config.yaml
norm_place: "peri"
norm_eps: 1e-06
attn_scale: 0.0884
init_std_up: 0.0176
lr: 0.0105
final_lr_fraction: 0.1
seq_len: 1024
doc_mask: true
MLP neurons of a small language model. Each row is named by its layer, matrix (gate and up: input weights) and neuron, and shows model dimensions 384-479. Each number is 128 + 24 x the weight over its row's rms, rounded and kept within 0 to 255. Numbers have three digits each. A neuron's up and down rows have the sign that makes its largest values positive.
After each neuron's rows, "fires on" lists the tokens most often at its 100 highest values on Wikipedia text that the model never trained on. A number after a token or word is its count.

L2.gate1504:098140132107068117189139099134131110102142143110157112137128115147165125110061126146147143135132122128081085104120143157098116121102155121145096104170141138160111164137148134131141122134107117139168154108182110131121137110127137174131143127140129187150130101130110104138102123120148099145
L2.up1504:113167126113117131147147116151124114116165177136154140151150105165184126157102128121142157144153131131087103100126136141087121130133135170139124113156143146166099131136130129121148132149119106137175128126198125117114162137125142135135128112142139142107114115127073085154131115119138159133
fires on: "°" 23, " My" 14, " Bo" 10, " Do" 9, " Ro" 5, " Betty" 4

L2.gate792:168147128133141078132122119099114128185110096097176113124155095176093150130153108127112113146120168120142120153123130145171158130158158152157124098158174125138149079131137178158098095137131157111114100102141140139107156136149112089127089147117117112124165154121145090163117146124116112113
L2.up792:162124135104137131130141117075079159156085105081149122115146136166121156154148111121114119145135164124169080159114102139154136115163159150173138124146151132149162113150117139147103111144127138140148082083135135160120114137146128096130081135107088134090169131079124085145122149122120132128
fires on: " C" 21, " G" 14, " M" 12, "l" 7, "ith" 6

L2.gate601:142183134149154097115140080118136122132123154138127136148110102142145114135127116121112132094129127144152127108133134129107107102128161147107122134169149145110125170138150125150133149157124103082123147114139107118120100117151160129099161146114182183159124123186106149151114125088137136125
L2.up601:141167138153170085116137097131144115150132105131143116160117088155130110130118137127094115100135142160143163087112141126097141106109160163107125122193138140119136164147153128148138148117109100094120163150136121111116115123125147137083183120111150171129142142167138111105101132086112148131
fires on: "G" 30, " G" 11, " Gro" 8, " St" 4

L2.gate937:134115129158148132115133173157080058145151146123085136120128146120139087142107155099136101124120126121133127091154120157130124149072124149143109167135155129130139132140132145139109107151144141133144109101115160122140136119102078131140101120119126116086135116164113148096097113147126122146
L2.up937:121128118150142135128121174189121089143132159123105147145117120134148092138137177097127123131142117131114135112145153147127138158085098161138106143117176124157131164132137127126095119140137115130144136095122151096168141120097084133117108136119125115079127123166127146107127107151115126123
fires on: " during" 46, " along" 17, " During" 14, " across" 9, " throughout" 7, "During" 6

L2.gate914:101147088112152129104141121157145081124143146141147112160158144111180131169094133128177122105116160133192128142111122119157136141097082138092112123125122161124147120153102109132156143130104101095131112148097121076182135098142112125128095137093132112135105139124088152069126174127148095158
L2.up914:121153122152121113112113190135097156173152115112115136133161156107097123145143135126119130107129096151158162117111125107143111104137132123120109076118109140115158134153103133135145102145107157161130142145137133139149133115147108177132107151076163170140088131092100158140147102132122146146
fires on: " him" 31, "ley" 9, " final" 6, "ing" 5

L2.gate574:108129123144161147117139112122122115129174091104129110145158122121148132153122119124149149114155131152147080081108135147090130147133138138097139162124173159105109087101178090125146153135117119114207097098109127147156057154141107112073113082167113127140130155125077106128125167155115138091
L2.up574:157101113111095148100130127145151134126128122136150108126098119165095173121095122119151109133144127113125117123125124116115143103121098081120091108149138152157067112109143168098155124114163123119170115141151120100110142151133103175154136144107154169137121146123142111122133142129105147132
fires on: " P" 37, "P" 18, " C" 11, " Re" 6

L2.gate1545:158094155143129130171123144168134112102151124069158106130179138159175138153141148117111147144147138122134118093115129110137159138172077074154141124107155134124079127134134143120136114131165120134159092111138131118134089123105129112093143055113127084133146127122151087093140130099145100138
L2.up1545:129085170119149121141156147150154122107167119093130106139156127175165147147144141116147146173159135116143115089097144112108169152168082098170141130122140142130088129149149127117130106167150080104147098107109129116115084134108151136130162080114135084120140117107130092083166143085155120145
fires on: " at" 35, " At" 30, "At" 13, " Mal" 7, " Har" 4, " Mil" 4

L2.gate1530:138112085120114191132128171109118147102185139157102151107156157162127128139159124133131155145114104178124135143114091134111118129107160099118184082129132146121129106096145140130153122132141165153165117140153107089111114152113147136124115143123107145098129079118146182114130137151123085116
L2.up1530:102130123125096140109115115097152152108111186189098194097171125198153134155150104144153135148138112165127153172127097136108080146158121091109137113133125131102149144151131134134162148138116172111132132092192120119131097125115140176124117133126101125119139080145089188156110134114115101164
fires on: "'s" 57, " its" 14, " their" 10, "'" 10